MLP neurons of a small language model. Each row is named by its layer, matrix (up: input weights) and neuron, and shows model dimensions 240-303. Each number is 200 + 20 x the weight over its row's rms, rounded and kept within 0 to 999.
After each neuron's rows, "fires after" lists the tokens most often just before its 100 highest values on Wikipedia text that the model never trained on.

L4.up325,203,181,198,216,202,193,197,170,171,203,174,217,203,193,237,185,280,211,239,191,194,184,215,177,212,210,195,215,199,188,191,193,167,203,194,212,201,188,179,197,187,202,175,181,185,180,236,224,226,203,164,171,204,211,189,170,213,200,253,223,213,200,206,209
fires after: "he", " to", " st", " sh"

L4.up428,211,216,197,195,187,183,197,216,193,187,181,210,190,182,181,191,234,183,244,224,215,170,164,165,184,240,220,206,216,214,215,202,209,273,188,190,254,229,199,204,219,203,195,206,198,173,203,206,211,200,206,199,225,158,221,194,185,165,224,247,216,194,200,193
fires after: " to", " in", " or", " K", "rom", " Ch"

L5.up545,232,204,192,222,197,232,206,192,196,212,215,186,196,197,212,201,170,204,195,192,242,194,197,197,179,202,189,198,204,177,196,203,211,170,265,192,205,203,190,192,210,217,219,183,237,216,201,209,201,216,177,192,186,211,218,203,218,210,191,178,183,196,219,213
fires after: " | ", ",", " |", "1"

L4.up61,214,226,221,233,191,201,226,224,191,211,184,177,185,224,181,201,174,210,207,192,177,194,180,203,181,200,172,220,205,180,227,180,206,160,172,206,239,208,153,217,166,185,201,209,197,178,205,164,172,171,178,209,209,206,139,185,150,176,182,207,219,175,200,224
fires after: " in", " In", "In"

L2.up437,185,212,218,227,193,189,208,187,222,195,208,188,188,168,221,193,157,231,163,224,162,142,196,176,200,216,244,206,194,224,208,190,191,199,200,169,216,187,211,163,165,222,217,209,189,189,214,207,203,176,212,212,202,206,200,199,258,189,219,168,205,222,208,186
fires after: "In", " In", "5", "6", "8"

L5.up463,227,195,234,198,174,195,202,182,226,157,193,202,215,190,185,188,202,201,172,206,203,195,237,223,208,186,168,222,220,199,198,203,203,164,194,153,212,205,206,219,193,228,210,178,215,191,241,191,225,194,207,202,217,207,212,199,189,184,202,223,162,206,229,223
fires after: ",", "4", "8", "18", "7", "6"

L4.up466,172,198,205,191,191,161,207,190,206,208,175,217,212,199,206,196,186,202,206,178,182,196,208,206,193,210,207,192,173,147,202,176,239,202,214,157,202,195,224,191,193,214,229,230,206,209,204,163,200,168,182,198,171,215,243,187,148,205,204,204,196,214,163,225
fires after: " \\", "\\", "s", "w", "ost", "ah"

L4.up808,230,169,155,185,164,194,231,232,216,197,210,192,171,199,220,198,211,225,189,189,207,173,157,226,212,206,206,173,218,207,228,199,219,210,210,172,201,231,195,204,218,222,197,230,209,196,223,164,214,182,176,206,195,225,211,215,204,205,223,190,204,205,200,189
fires after: " E", " He", " he", " e", " N", "- H"

L9.up930,180,217,211,202,166,226,240,201,198,206,216,218,188,217,174,182,188,213,198,173,188,192,193,170,191,205,250,223,198,222,214,190,188,181,186,200,141,181,194,204,192,197,211,163,193,226,187,205,217,182,236,185,233,239,208,199,171,201,172,174,206,207,208,195
fires after: " | ", "1", "9", "8", " (aged "

L4.up897,239,216,183,185,181,202,163,222,194,243,191,187,217,212,186,192,239,202,219,208,197,191,235,190,187,186,204,212,187,208,214,193,213,219,194,182,231,198,167,174,195,191,200,188,222,212,209,172,212,206,215,199,200,181,182,204,192,194,155,200,204,194,194,193
fires after: " =", " his", ") =", " long"

L2.up461,228,190,196,226,191,183,177,205,201,208,171,192,215,198,215,187,216,207,186,197,214,160,212,178,159,220,189,211,192,194,213,187,208,210,209,178,172,210,216,183,212,195,218,195,225,225,162,201,189,212,238,232,197,204,236,215,194,191,199,193,156,243,179,208
fires after: " prov", " pro", " incre", " impro"